Weights of a small GPT-style language model, trained from scratch on English Wikipedia: width 160, MLP 448 SwiGLU.
MLP neurons of a small language model. Each row is named by its layer, matrix (gate and up: input weights; down: output weights) and neuron, and shows model dimensions 80-143. Each number is 128 + 24 x the weight over its row's rms, rounded and kept within 0 to 255. A neuron's up and down rows have the sign that makes its largest values positive.
After each neuron's rows, "fires on" lists the tokens most often at its 100 highest values on Wikipedia text that the model never trained on; "fires after" lists the tokens most often just before its 100 highest values on Wikipedia text that the model never trained on. A number after a token or word is its count.

L3.gate73 [127 138 125 122 136 160 121 101 146  76  66  86 144 168  64 130 116 115 158 119 158 132 142  74  86 124  82 107 133 109 126 106 133 134 132 102 103 147 140 115  98  87  99  91 153 105 190 138 158 108 117  61 119 123 107 130 120 126 123 100 135 108 115 105]
L3.up73 [ 91 141 125  81 130 115 120 124 134  93 171 118 150 122 113 117 125 113 146 122  60 147 132 160 124 117 173 114 129 125 130 120  97 171 122  80 128 160 128  98 157  96 170 152 151 114 127  92 110 119 175 134 167 165 109 106 117 136 158  78 133 177 119 134]
L3.down73 [121 139 163 130 148 168 139 111 110 128 115 132 157 121  90 132 124 133  88 144 157 161 116 108  58 109  86  87 143 101 156 116 132 153 156 142 111 138 118 130  95 124 133 131 140 145 134 131 110 131 150 139 144 121  99 131 147 112  94 116 111 126 108 102]
fires on: "-" 87, "\n\n" 9
fires after: "\n" 47, ")\n" 32, ";\n" 7

L3.gate122 [114 123 120 118 120  97  99 142 180 161  90  89 102 149 111 123  88 148 143  96 163 148 111 123 111  86 140 107 128 165  93 107 101 121 165 126 143 159 168 145 108 144 126 133 139  75 120 118 162 121  94 107 123  94 116 124 111 140 140 132 124 124 134 129]
L3.up122 [122 105 136 121 120 155 111 138 143  96 117 126 136 157 128 143 121 112 149 115 125 103 108  87 120 132 142 142  86 125 126 134 137 156 125 141 139 162 130 107 128 111 121 108 152 115 153  94  73 103 132 113 164 129 134 120 107 149 133 140 109 153 125 135]
L3.down122 [137 139 155 161 155 148  89 115 181 105  96 139 113 127 127 137 115 154 135 147 113 123 148 135 170 159  84 130 128 141 137 149 125  70 121 153 117 138 145 101  94 138 103 129 138 161 126 147 122 147 111 115 140 117 136 148  91  91 133 129 136 156 113 167]
fires on: "0" 41, "ind" 15, "On" 9, "ell" 6, "ig" 6, "ul" 6
fires after: "2" 41, " f" 14, " H" 12, ".\n\n" 8, " F" 7, " h" 4

L2.gate213 [156 129 143 140  96 120 102 130 131  97 118 137 139 147 108 146 115 115 166 145 104 152 134  99 151 118 139 131 121 145  93 116 107  98 135 126 105 106  74 147 145 150 113 113 134 132 124 113 135  99 134 110 114 120 144 104 130 135 109 118 143 138 164 146]
L2.up213 [147 132 130 150 172  75 140 132  89 172 148 143 137 125 137 138 117 116 101 107  95 125 114 116 165 103 110 145 152  82 152 134 136 133 150 130 138 110  92 107 116  75 112 107 131 142 123 129 111 134 140 147 116 147 138 144 124 138 150 138 142 178 121 125]
L2.down213 [ 95 130 113  96 131 121 112  98 142 115 149 138 148 112 123 125 169 132 117 159 138  94 146 151  83 187 153 139 103 156 139 119 135 141 130 135  56 133 175 114 124 111 176 156 145 117 145 118 127 110 130 133 145 127  70 132 141 116 121 129 110 155 126 121]
fires on: "k" 53, "y" 12, "7" 8, "all" 4, "ensus" 4, "ak" 4
fires after: " D" 17, "ir" 15, "er" 6, " Bro" 5, "re" 5, "8" 4

L6.gate50 [109 160 136 119 145 151 134 130 101 158 134 130 134 152 215 135 147  82 122 150 144 155 153 126 147  73 172 130 107 167 129 146 127 166 127 147 125 108 106 146 138 118 127 173 139  96 153 168 120 158 143 153  96 137  82 131  96 158 111 140 191 118 136 147]
L6.up50 [103 112 115 146 100 168 184 135 157 106 174 136 152 146 126 138  99 125 130 144 134 163 106 138 160 102 111  92 166 133 147 134 121 140 113  93 158 133  91 120  92 121 167 144 140  91 151  90 122 121 111 160  94 129 148 117  95 122 145 149 130  96  98 110]
L6.down50 [114 130 134 158 121 164  85 136  99 145 114 144 129  98 113  87 103  96 144  93 130  75 138 147 107 116 136  96 163  95 120 124 124 110 117 128 115 137 147 135 128 127 130 148  86 125 148 111  94 155 132 136 134 141 106 102 157 161 144 163 148  94 158 102]
fires on: " United" 28, "ol" 8, " such" 8, " significant" 5, " large" 5, "a" 5
fires after: "," 21, " the" 14, " in" 8, " a" 8, " ex" 6

L3.gate10 [110 162 115 187 140 134 125 154 191 142 127 115  92 158 105 140 136 133 110 135 130 147 117  94 159 107  89  97 176 122 145  94 108 148  96 111 115 139 128 137  91 128 114 113 101 140 124 132 108 144 171 111 101 117 131 101 159 126 108 123 142  89 140 141]
L3.up10 [ 84 130 148 145 118 134 146 112 122 129 109 141 105 140 134 147 123 107 126 149 150 156 142 128 186 105 143 107 162 116 136 117  73 161 133 126 156  92 113 134  75  99 138 144  88 140 112 133 102 116 152 124 100 149 124 123 114 115  88 122 175 106 116 112]
L3.down10 [105 151 123 128 154 129 155 160 132  87 178  96 138 136 131  98 154 109 115 140 135 139 150 137 165 125 103 153 140 132 127  83 107 116  96 122 102 104 106 121  98 148 103 163 128 126 166  93 141 152 137 128 134 151 144 109 138 119 150  91 139 158 147 165]
fires on: "at" 38, "red" 12, "ed" 11, "il" 7, "ad" 6
fires after: " S" 18, " W" 12, " P" 12, " N" 10

L3.gate434 [ 82 166 101 137 139  91 112 147 103 125 155 148  95 137  98 141 139 181 148 143 195 156 117 120 124  99 158 137  75 113 145  88 134  80 118  97 142 136 132 153 138 161 112 103 137 163 157  93 148 128 130 140 116 125 148 123  61 149 112 137 100 153 150 138]
L3.up434 [ 91 173 101 131 150 131 107 154 115 185 158 133 163  99 101 145 158 164 132 133 116 144  92 101 125 107 116 118 160 145 112 105 123 101 150 137 100 134 152 149 114 111 149 138 142 146 130 128 114 109 109 145  90 126 125 156 102 173 140  83 111 149 134 123]
L3.down434 [130 153  67 100 125 103 137 167 131 107 128 116 186 133 135 160 160 133 157 134 180 138 132 135 120  94 122 135 124 151  82 107 148 154 160 114 172 103 144 141 109 170 147 161 141 127 158 153 119 148 137 175 125 192 183 126 125 113 123 128 154 134 155 137]
fires on: "H" 14, "ol" 11, "il" 10, "and" 9, "hen" 8, "inn" 8
fires after: " C" 14, " M" 12, " c" 11, " ph" 10, "C" 8, " h" 6

L3.gate145 [133 127 174 122 158 137 148 108 106 145 118 144 110  98 130 114 155 126 145 138  83 146 136 118 154 106 124 133 107  97 138 138 164 151 166  51 107 153 106 132  94  92 140 121 157 117 110 153 161 134 167 131 122 134 177 158 158 103 160 116 123  99 140 113]
L3.up145 [110 141 132 119 156 148 173 138 122 156 126 147 114 127  91  69 128 180 131 101 115 137 150  90 139 154 118 175  82 112 120 168 117 106 109 163 123 116 157 158 120 134 182 102 102 114  90 127  98 101 156 141 106 103 103 128 133 141 158  92 128 164 103 142]
L3.down145 [ 99  87 130  93 126 100 112  92 161 133 167 133  97 115 122 168 155 117 104 121 113 119 159 129 113 127 130 109 157 132 146  98 115 158 102 102 141 139  72 111 123 155 114 144 144 122 168  88 119 144 141 140 156 123 146  93 130 110 170 147  90 166  92 120]
fires on: "9" 37, "1" 20, "8" 17, " information" 7, "ic" 7
fires after: "9" 56, "0" 21

L2.gate2 [127 180  68 100 125 140 122 129 162 134 115 127 127 143 133 111 138 115 167 109 109 158 126 159 128 138 155 114 121 107 153 146 117 168 111 119  96  97 142  89  94 174 124 109 148 115 117 166 128 104  92 131 187 129 138 102 109 129 159 109 187 136 120 102]
L2.up2 [129 118 102  67 118 125  87 135 128 145 123 138 135 140 139 135 134 148 135 111 134 168 126 116 131  90 127 109 100 155  97 131 140 198  93  90 132 149 127 126 105 161 131  80 151  69 131 123 161 124 140 140 131 140  97 111 132 154 169 124 141 105 137  86]
L2.down2 [ 74 115 156 159 147 135 145 150 114 145 145 145 124 117 128 109 119 133 169 128 133 137 126 170 107 190 119 147 169 140 124 136 142 141 132 152 108  89 145 115 166 115 134 124 125 146 147 163 115 147 104 126 161 139 138 107 114 104 122 147 113 147  96 106]
fires on: "0" 26, "th" 15, "h" 10, "u" 5, "he" 5, "in" 5
fires after: "2" 29, "S" 14, " A" 9, " \"" 7, " S" 6

L3.gate337 [107 109  94 126 130 133 101 124 142 138 107 114 137 131 128 129 133 104 114 146  75 122 155 123 195  98 113 129 114 137 156 100  77  98 134 100 157 117 145 123  85  88 149  84  94 116 130 121  83 161 160 130 120 134 113 139 142 110 136 115 164 132 160 131]
L3.up337 [141 107 106 129  97 167 103 101 120 144 133 138 143 128  81 112 103  93  88 115 133 110 125 115 158 106 123 143 153 139 157  80 136 113 130 111 171 122  86 169 139 107 148  99 105 158 165 145 118 124 140 114 125  98 119 125 107 119 103  71 100 147 130 151]
L3.down337 [132 175 127  92 126 121 119 124 143 145 136 132 122 131 134 151 146 158 107 142 140 114  85 129 104 180 195 110 139 135 132 127 141 173 123 110 188 112 157 137 129 101 116 111 104 112 139 136 138 107 136 129  88  98 107 139 149  95 137 103 153 124  96 140]
fires on: "el" 13, "ant" 10, "y" 9, "om" 6, "iv" 6, "ast" 6
fires after: " W" 12, " s" 12, " qu" 9, " w" 7, " t" 5, " n" 5

L4.gate275 [129 117 108  94 146 114 133 129 159 155 145 155 125  79 137 120 115 153 148 122 106 151 139 120 119 129 169 128 138 114 169 160 186 147 110 146 132  97  93 156 105 135 145 123 156 100  89 138 127 113 146 180 111 119 126 159 124 128 148 145  93 149 152 120]
L4.up275 [105 139 122 112 152 127 100 166 177 140 133 157 139 125 131  92 105 161 133 133 141 125 174 136 136 133 155 127 141  92 152 173 162 162 127 134  85 107  92 155  95 101  96 124 150  93 114 127 104 139 126 172 103  86 135 146 130 151 173 165 107 122 130 125]
L4.down275 [122 122 143 149 109 106 114 155  98 118 144 148 131 103  94 174 112  63 148 146 134 122  73 159 101 128 114 124 125 120 112  65 145 164  99 129 133 123 120  90 143  96 101 164  87 143 140 126 135 167 121 136 102 185 126 115  96 163 118 125 110 125 140 129]
fires on: "h" 28, "8" 21, "al" 10, "0" 9, "7" 7, "9" 6
fires after: "9" 35, "0" 14, "un" 5, " Man" 4

L2.gate199 [149  91  89  68 112 160 157  96 126  85 127 149 116 158 116 109 140 133 109 106 132 104 145 142 129 109 148 130 154 115 120 141 142 112 121 104 140 126 108 141 118 133 205  94  70 148 104 141  80 116 141 130 140 174 143 124 138 162 122 126 129 135 138 139]
L2.up199 [139 186  67 110 172 165  97 103 107 112 115 135  97 150 117 136 147 141 101 149 105 169 111 128 130 119 147 128 126 127 111 120 130 183 104 123 134 104 163 164 139 146 146 158 159 113 143 123 132 125  85 158 118 106 125 122 132 104 149  87 119 167 183 157]
L2.down199 [ 88 105  71 164 108 127 126 108 128 123 120 109 141 150 135 123 157 132 117 105 124 138 157 147 134 156 140 117 135 137 126 130  98 121 117 104 100 133 170 133 164 115 125 133 117  73 122  94 149 161 154 137 154 144 146 127 113 108 101 129 125 170  98 119]
fires on: "N" 25, "S" 21, "T" 13, "ik" 9, "K" 8, "ight" 5
fires after: ".\n\n" 33, " (" 12, "==" 8, " N" 6, " ==\n" 6, "\n\n" 4

L3.gate304 [106 106 118 108 128 167 109 186 116 140 126 166 149 139 105 138 127 140  95 139 135 148 109 167 128 123 124 146 109  90 168 119 129  89 188 151 149 132 122 133  92 133 135  90 127 130 135 113 128 158 132 136 150 123 111 154  68 201 106 154 129 162 112 175]
L3.up304 [139 149 112 109 163 107 121 151  86 147 120 129 130 144  79  78 124 145 140 114 132 125 135 129 147  76 149 124 127 112 127 149 106 109 149 111 134  91  97 118 124 117 104 192 163 136 128 102 117 136 155 105 114 119 131 123  79 128 182 159 109 161 137 177]
L3.down304 [176 134 107 165  94 177 125 143 111 159 114 122 136 136 149 134 115 116 131 116 116 157  93 122 142 147 144 132 156  75 104 146 105 163 145 128 134 163 135 168 144 108 154 108  86 141 125 128 164 160 121 137 116 149  95 133 132 183 109 174 168  70 136 109]
fires on: "as" 29, "um" 9, ":" 8, "o" 8, "al" 7, "il" 5
fires after: " G" 13, " g" 11, " ch" 9, " C" 9, " c" 6, " h" 6

L2.gate357 [115 118 120  73 156 138 105 126 131 159 127  93 124  97 126 128 104 159 134 103 111 111 135 114  97 105 160 120 100 135  74 135 144 114 165 126 115 152 174 127 104 121 111 118 158 149 135 130  59 125 139 111 145 121 109 141 150 126 152 149 122 141 125 135]
L2.up357 [ 37 121 127 133 133 150 124 147 122  81  97  86 140 134 137 112 152 140 145  98  84 128 144 117 125 106 149  83 169 105  98 152 173 149 104 136 119 136 144 133 104  74 136 151 165  78 128 189  88 123 149 119 176 132 152  85 114 127 135 106 122 100 132 151]
L2.down357 [ 91 121  86 158 148 159 152 123 169 118  82  99 133  97 132 108 122 156 104 130 110 153 128 117 174 111 152 154 147 124 151 129 123 118 123 159  98 113 136 117  80 142  81  98 173 124 142 126 155 120 138 167 126 139 135 105 115 142 115 121 156 106 149 153]
fires on: "0" 19, "ar" 18, "ust" 16, " Per" 15, " per" 11, "il" 5
fires after: "2" 19, "E" 11, " F" 6, " ill" 6, " Bel" 5, " f" 5

L4.gate164 [131 100 145 154 150 136 136 107 170  66 106 111 153 127 161 135 141 100 139 107 104 140 124 113 119 107 143  83 122 133  98 126 134 161 114  69 136 121 101 124 111 132 166 143  86 107 107  70 157 129 179 109 118 120 154 125 114  96 150 135 115 175 111 128]
L4.up164 [137 137 100 114 101 128 103 141 102 165 110 144 166 104 142  92 156 108 105 152 152 130 135 143 142  75 160 140 157 125 126 125 127 100 141 169 172 113 159 116 150 165 182 119 120 157 132  85 138 176 164 122 133 124 128 120 173  86 148 141 160 143 172 157]
L4.down164 [119 110 149 127 173 104 115 173 113  87 139 114 123 159 139 132 121 146 176 107 115 139 111 142 141 161 140 134 119 135 149 143 119  66 118 141 163 151 147 125 131  92 102  97 167 114 135  96  93 114 137 134 138 128 147 135 139 129 131 115  83  97 125 141]
fires on: " I" 19, "a" 10, "im" 9, "id" 7, "I" 7, "ian" 4
fires after: " D" 25, "D" 13, " d" 7, "!" 6, " T" 5

L4.gate60 [108 158 162 121 131 150 130 135 117  87 120 122 132 108 175 111 108 114  86  97 128 141 104  98 129 151 124 120  84 131 140 166 129 211 125 157 117 139 168 146 161 133 103  85 135 164  99 103 150 113  98 149 105 141 115 179 137  97  86 119 127 120 170 148]
L4.up60 [147 137 144 140 101 166 138 168 120 132 108 110 110 111 109 118 115 139 128 112 158 127 124  96 131  89 137 149 141 152  94 120 154 145 106 131 142 168 146 132 143 106 161  94 131 140 150 150 114 166  86 138 133 153  96 115 151 111 160 131  97 159 151 190]
L4.down60 [136  89 124 135 150 126  97 151 114 164 130 119 122 129 118 116 136 182 129 140 111 126 146  78 115 156 139  92 129 136 157  76 117 137  94 123 123 121 122 138 113  96  81 122 106  92 163 120 132  95 165 119 134 116  99 100 161 123 145 146 118 122 108 126]
fires on: "N" 24, "A" 24, "R" 9, "I" 7, "W" 6, "E" 5
fires after: "D" 12, "CA" 12, "N" 11, "C" 7, "S" 6, "L" 6

L4.gate169 [151 179 114  94 141 103 121  90 125 110  87 100 150 191 101  99  78 132 156 106 137 122 137 149 140 140 119 114 113 120 124 111 109 111 101 124 141 116 121 163 127 124  93 106 122 159  87 131 164 100  81 162 144 174 137 125 145 115 177 150 150  62 123 135]
L4.up169 [172 102 152 131 110 115 139  96 136 105 151  98 145 109 135 138 105 146 107 111 123 139  95 133 116 128 138 100  97 153 138 124 133 101 157 147 146 135 142  84 163 144  98  83 135 143  69 136 159 109 139 162 130 167 118 122 147  93 157 174 119  93 142 125]
L4.down169 [120 124 134 149 122 128 127 163 154 127 117 157 123 123 185 168 118  82  78 116 147  76 133 113 145 139 105 154 135 137 160 121 105 139 124 148 141 134 176  86 124 121 112 124  97 110 158 151 109 130 132 168 132  88 103 107 133 171 102 148 111 102 129 103]
fires on: "ra" 12, " Total" 12, "b" 9, "s" 7, " zone" 6, "est" 6
fires after: " I" 16, "-" 8, " •" 8, " V" 6, " N" 6, " Time" 6

L3.gate93 [127 149 161 109 120 156  96 130 145  96 126  94  98 130 149 122 105 158 149 111 173  86 157 118 112 120 157  77 159  72 141 133 126 163 138 116 162 112  81 131  80 120 102 151 105 137 128 117 150 117  89 174 154 152 149 175 139 137 118 115 144  67 149  98]
L3.up93 [ 77 119 127 125 132 118 108 151 152  97 134 105 134 107 148  83  92 155 146 140 194  79 150 126 109 125 195 100 125 110 133 144 104 154 126 141 147 151 106 130 109 146  81 119 126 120 117  87 170 131  73 124 162 128 159 142  96 137 135 117 133 107 138  81]
L3.down93 [111 115 109 197 134 125 134 170 111 110 158 116 120 139 130 198 151 144 108 159  86  92 119 146 131 135 121 141 114 100  94 165 118 133 135 126 131 103 133 150 167 161 137 149 103 126 151 127  90 103 135 139 129 133 109 117 124  84 100 129 120  94 154 126]
fires on: "u" 17, "al" 17, "ar" 13, "it" 11, "l" 11, "ul" 9
fires after: " G" 16, " T" 12, " c" 10, " N" 9, " C" 8, " w" 8

L3.gate310 [ 98  98 142 149 111 151 102 112 102 118 145 177 135  82  99 107 146 120 170 123 141 138 141 152 115  69 146 109 119 109 117 120 112 146 115 148 112 123  78 122 126 125  77 117 108  95 144 107 111  96  99 111 132 110 101  58 146 121 129 129 110 127 118 134]
L3.up310 [127 138 165 102 135 104 130 156 109  89 155 116 178  88 137 132 149 120 122 150 142 128 105 145 137  63 131 177  93 120 126 131 139 133 133 116 140 120 144 121 127 111 144 120  93  89 133 129 143 145  75 106 109 127 129 110 133 115 174 133 135 110 136 163]
L3.down310 [127 101 170 158 162 149  87  70 129 147 127  93 157 133 147 160 141  98 124 133 110 127 112 107 117 163 112 147 125 159 180  96 117  86 105 134 108 107 153 103 129 135  78 126 126 151 122 134  84 145 119 109 128  89 131 160 141 159 129 131  93 147  92 156]
fires on: "y" 20, "h" 20, "a" 10, "am" 6
fires after: " D" 49, "D" 14, " d" 13, "S" 9, " G" 4

L4.gate55 [127 100 146  92 132  89 140  64 153 147 110 144 130 150 106 138 107 118 120  86 122 112 176 154 133 138 117 117 127 132 115 130 113 114 160  87 107  92 112 159 142  94 132 113 164 119 177  97  88 101 134 152 133 186 150  88 139 166 127 149 129 135 167 154]
L4.up55 [103 154 110 125 111 148 133 143 105 120 112 182 183 109  87  55 163 159 143 120 125 123 135 144 133 108 158 126 114 119 121 153 106 116 131 135 122 119 129 172 128 145 153 158 162 134  89 116 126 106 125 142 127 125 112 100 133 148 124 131  74 128 146 111]
L4.down55 [124 104 106 147  99 103 118 148 150 115 102 154 122 166 134 129 138 143 147 146 102 128 150 117 163 141 115 166 143 115 154 109 184  96 103 110 152 143 149 152  94 158 126  93 137 145  80 120 167 139 134 116 107 105 153 133  93  85 154 110 143 129  84 123]
fires on: " |" 37, ":" 19, "s" 7, ")" 6, "R" 6
fires after: "." 31, " P" 9, " p" 5, ")" 5

L4.gate57 [142 127 146  74 105 139 106 120 153 142 140 133 148 108 139 102 117  76 129 149 121 110 129 139 151 151 121 152 139 151  74 149  76 186 135 165 164 115  84 103 166 136 135 134 135 112 138 112  98  88 133 146 105 110 162  85 143 136 134 114 122 133 126 148]
L4.up57 [140 160 167  80 105 110 110 156 151 112 147 125 135 136 108  82  86  92 149 125  98  92 110 122 149 161 115 124 157 137 108 142  92 158 142 126 144 158  79 124 152 111 130 125 117 109 140 125  99  87 118 157  85  97 157  97 122 125 135 102 114 149 118 151]
L4.down57 [134 135 143 119 134 110 128 142 130 133 122 157 108 102 146 151  76 119 137 104  86 151 159 124 161 105 171 132 173 151 138 159 165  78 105 110 189 183 155 125 178 115 137 129 158 155 117 107  96 123 142 133  76  93 107 128 134 143 149 101 178 150 128 127]
fires on: "=" 45, "-" 36, "|" 12, "born" 4
fires after: "\n\n" 29, "\n" 18, " |\n" 12, ")\n" 9, ";\n\n" 8, ").\n" 8

L4.gate323 [126 142 162  98 122 169 120 130 153 100 149 102  98 145 116 107  88 123 122 140 141 149 119  81  90 134 153 109 159 123 154 136 150 136 117 139 146  99  79 120 118 144 121 148 157 116 133 115 109 133 126 142 125 134 129 120  94 125 144 112 115 146 129 169]
L4.up323 [129 146 153  99 109 151 113 119 185 108 158 141 127 167 153 102  94 127 143 122 134 130 160 131  84 130 138  82 121 142 148  98 106 122  93 131 177  97  95 105 136 114 123 124 116  85 156 121 114 171 120 123 133 150 141 129  77 156 119 132 131 170 110 137]
L4.down323 [111 113 167 132 143 113 111  94 115 157 127 132 112 113 119 135 114 107  95 124 102 153 132 110 137 158 126 104 170 139 173 109 121 133 171 111 190 171 121 100 193 130 137 129 143 119 101 102 131 157 126 122 118 108 157 108 156 104 132 139 168 137 132 100]
fires on: "|" 53, "-" 38, "\n\n" 9
fires after: " |\n" 53, "\n" 29, ")\n" 8

L2.gate240 [ 83 166 150 129 147 112 126 154  87 115 151 148 179 143 146 117 134 132 132 143 165 128 143 104  89 131 124 105  85  92  90 155 128  94 135 108  89 162 167 141  99 129 123 167 133 137 131  93 136 138 132  87 111  99 136 121 124 126 128 118 110 155  96 141]
L2.up240 [140 118  99 141 155 175 166 125 130 148  93 163 109 130 125 115 123 127 129 130  99 127  73 142 158 121 161 107 221 138 136 116 142 107 102 141 169 111 116 153 140 121 142 117 104 144 163 118 128 165 144  97 147 128 100 110 114 109  99 141 108 124 129 151]
L2.down240 [139 149 171 166 131 143 144 136 167 102  86 123 161 156 132 139 128 102 161 121 128  73 130  90 116 107 167 121 137  76 158 125 129 125 141 147 144 126 116 117 136 153 153 103 127 140 158 119 103 151 153 122 134 133 137 166  85 114 131 159 117 131 132  90]
fires on: "en" 26, "ire" 16, "il" 14, "et" 11, "if" 9, "it" 9
fires after: " p" 12, " ph" 10, " P" 9, " ent" 8, " Comp" 7, " te" 6

L4.gate2 [141 132 128  81 129 122 161 129 122 145 110 136 137 139  81 128  92 118 159 156 137 150 145  82  95  88 108 116 119 145 127  81 118  98 128 156 122 147 161  87 125  96 105 133 177 128 133 161 149 115 124  89  65 111 152 120 132 159 132 113 155  97 121  90]
L4.up2 [156  88 108 107 112 136 125 152 162 137 126 134 134 172 105 130 132 131 128 151 153 136 126 129 112 116  95 138 155 134 116 100 121 134 138 138  93 152 129 116 120 122 167 112 130  74 129 114 119 150  82 127 142 100 125 145  94 124 143 132 144 132 137 114]
L4.down2 [132 132 141 140  88 174 110 107  94 127 139 129 149 110  94 127 113  55 128 156  93 117  91  96 147 115 138  97 164 114 122 132 120 139 120 129 191 155 148 138  92 107 151 124 144 135 168 113 122 114 124 118 100 112 146 103  97 132 124  88 106 113 165 136]
fires on: "-" 54, " is" 15, "=" 7, "ography" 4, "ation" 4
fires after: "\n" 33, ")\n" 19, ")" 9, "\n\n" 7, " Ge" 4

L4.gate35 [118 148 121  94  67 135 132 147 131 142 109 147 113 120 146  80 113 154 144 122 136 175 121 145 164 105 130 142 127  98  99  90 102 130 126  88  76 133 125  94 123 101 122 140 137  73 113 128  79 114 125 158 114 147 128  82  90 126 161 107 129 133 111 150]
L4.up35 [114 106 124 149 160 112 121 124 124  70 118 127 134 142 108 115 157  95 117 152 164 145 126 133  90 134 124 130 120 111 112 103  95 139 173  87 179 170 172 110 152 152  99 150 148 166 154 162 119 154  83 118 141 103 123 162  94 117 132 139 116 113 190 162]
L4.down35 [111 147 113 139 164 136 106  94 158 131 105 153 157 148 151 145 145 121 129 143 132 158 131 117 124 190 146 137  95 136 144 114 148 150 144 104 173 128 105 132 114 145 120 149  92 136 108 126 145 167 109 121  92 137 133 135 134 167 116 104  94 140 151 115]
fires on: "ian" 20, "in" 19, "m" 9, "an" 9, "ang" 9, "h" 8
fires after: " J" 11, " N" 11, " L" 10, " D" 9, " d" 7, " $" 7

L6.gate94 [100  94 147 153 146 172 120 103 147 101 163  47 117 131 169 170 110 179 129 116 152 129 135 140 135  89 161 108  83 126 103 122 158 130  98  95 128 150 110 154 124 118 160 111 117 108 108 134  98 105 127 143 112 150 151 107 131 142 150  94 118 170 150 177]
L6.up94 [ 81 141 133 119 107 111 156 132 137 101 128 189 107  99 101 132 122 148  77 152  97 173 143 133 166 150 114 153  76 118 156 105 133 131 109 143 131 116 104 140 125  81 164 110 145 112 132 111 139 171 181 131 132 145 148 123  84 131 144 151 153 126 126 169]
L6.down94 [131 126  96  90 153 126 136 173 138 138 143  81 153 109 127 117 138  91 176 116 139 139 100 133 129 129 125 119 118 169 114 148 167 124 159 105  88 147 115 104 134 169 136  96 145  94 107 114 150 112 156 119 101 166 163 164 111 181 143 144 142 107 134 106]
fires on: "o" 22, "ra" 13, "." 11, "f" 8, "a" 7, "u" 5
fires after: " l" 12, " o" 11, " O" 10, " g" 9, " v" 9, " d" 7

L2.gate283 [126 170 138 118  95 113 133 165 115 175 128 145 164 123 169 120 144 115 136 148 134 128 150 128 139 118 148  95  78 128  96  88 122 155 129  98 100 125 152 131 150 100 144 123 143 122 113 113 158 144  91 134  90 137 178 111 125 104 110 142 121 156 118  89]
L2.up283 [158 139 108 149 118 109 130 158 141 170 120 120 126 118 103 110 151 116 104 126 118 141 137 108 143 132 136  95 103 111 118 101 145 128 131 103 129 147 122 148 105  93 135 115 172 108 130 127 108 152  86 141 138 110 154 120 128  93 119 171 100 139 120  91]
L2.down283 [118 130 150 128 149 116 135 103 150 133 120 105 147 120  98 135 136 112 105 127  80  66 141  95 142 112 151 133 159 149 141 156 114 106 133 118 142 150 112 154 127  86 145 164 115 119 147 120  86 147  78 141 164 113 116 113 140 121 124 121  75 134 159 163]
fires on: "est" 21, "et" 19, "ct" 12, "ict" 7, "imate" 5, "ray" 5
fires after: " f" 13, " P" 13, " p" 9, " V" 8, " Comp" 7

L2.gate295 [129 124 130 149  86 120 139 119 118 147  98 142 155 169 137 114 150 156 130 125 159 114 151 140 143 111 106 141  61 152 127 137  78 125 175 141 109 114 141 110 151 111 122 147 118 116 104  88 137 115 178 105 115 102 135 106  68 107 141 148 123 111 122 132]
L2.up295 [125 138 124 153 110  62 198 172 161 140 127 134 121 132 125 140 103 113 117 135 128  98 103 111 149 139 140 118 100 113 143 142 169 112 139  73  79 124 115 127 155 145 141 143 125  97 149 133 116 114 121 119  79 105 105 140 131 146 109 113 121 114 104 165]
L2.down295 [ 84 141 127 116 120 156 124 109 121  93  96 135 111 158 156 128  97 126 125 116 151 116 109 130 101 110 129 107  93  99 129 117 176 122 142 141 126 136 130 119 130 135 152 118  97 145 120 135 126 119 139 152 114 138 122 152 109 122 164 123  93 135 144 129]
fires on: "at" 15, "ll" 9, "af" 8, "ach" 7, "ir" 7, "r" 6
fires after: "A" 22, " R" 14, "O" 8, " O" 6, " S" 5

L2.gate360 [138 162 155 132 182 104 111 138 148 157 140 105 130 122 139 149 144 101 142 144 107 106 117 107 115  92 132 128  78 137  99 103 107 119 117  72 158 140 146 163 148  82 186 135 135 114 113 116 123 112 140 116 139 101 152 108  90 136  74 142 136 159  95 140]
L2.up360 [116 116 118 134 144 163 133 127 144 125 115 108 131 154 143 126 104 143 139 121 120 116 151 102 115 156 141 116 146 142 164 125 139 156  68 167 119 133 156 114 122 126 124  84 136 175 147 114 110 115 113 167 130  93 106 161 104 148 122 145  93  90 110 148]
L2.down360 [145 110 139 123 123  96 128 155 150 103 150 118 162 123  97 141 132 139 104 129 109 176 131  97 113 104 132 151 130 114 118 137 126 139 118 136 201 156 139 123 116 120  97 174 109 161 137 101 114 124 122 118 140 140 129 109 102 131 103 106 106 107 129 129]
fires on: "en" 26, "it" 23, "r" 15, "a" 6, "all" 5, "ed" 5
fires after: " f" 32, " M" 14, " p" 13, " te" 7, "M" 7

L3.gate365 [ 97 136 148 156 106 139 107 152 136 131  95  75 125 128 153 125 139 110 113 175 154 133 112  93  77 156 158 148 164 108 166 121 166 136 137  86 152 138 127 148  95  82 143 164 144 111  74 165 105 127 148 117 137 148 102 141 132 160 140 138 129 166 163 118]
L3.up365 [171 104  99 104 150 121 162 145 102 136 144 132 138 164 137 141 151 100 123 116 135 104 128 136  96 107 121 132 100 128 126  74 135 129 129 124 115 135 143 130 130 108 178 122 146 151 128 145 147 110  95 127 155 133 176 111 119 102 114 143 153 131 125 120]
L3.down365 [125 120 128 102 113 136 135 121  98 160 117  95 152 132 153 119 129 135  96 136 162 129 121 137 162 141 138 131 144 148 101 170 205 136 101 120 117 142 125  87 111 103 103 148 147 145  85 136 134 136 102  86 137 145  97 163 100 141 149 110 100  99 113 149]
fires on: "os" 18, "us" 17, "is" 13, "iz" 12, "ik" 10, "l" 7
fires after: " m" 12, " El" 12, " H" 10, " Char" 8, " M" 7, "h" 7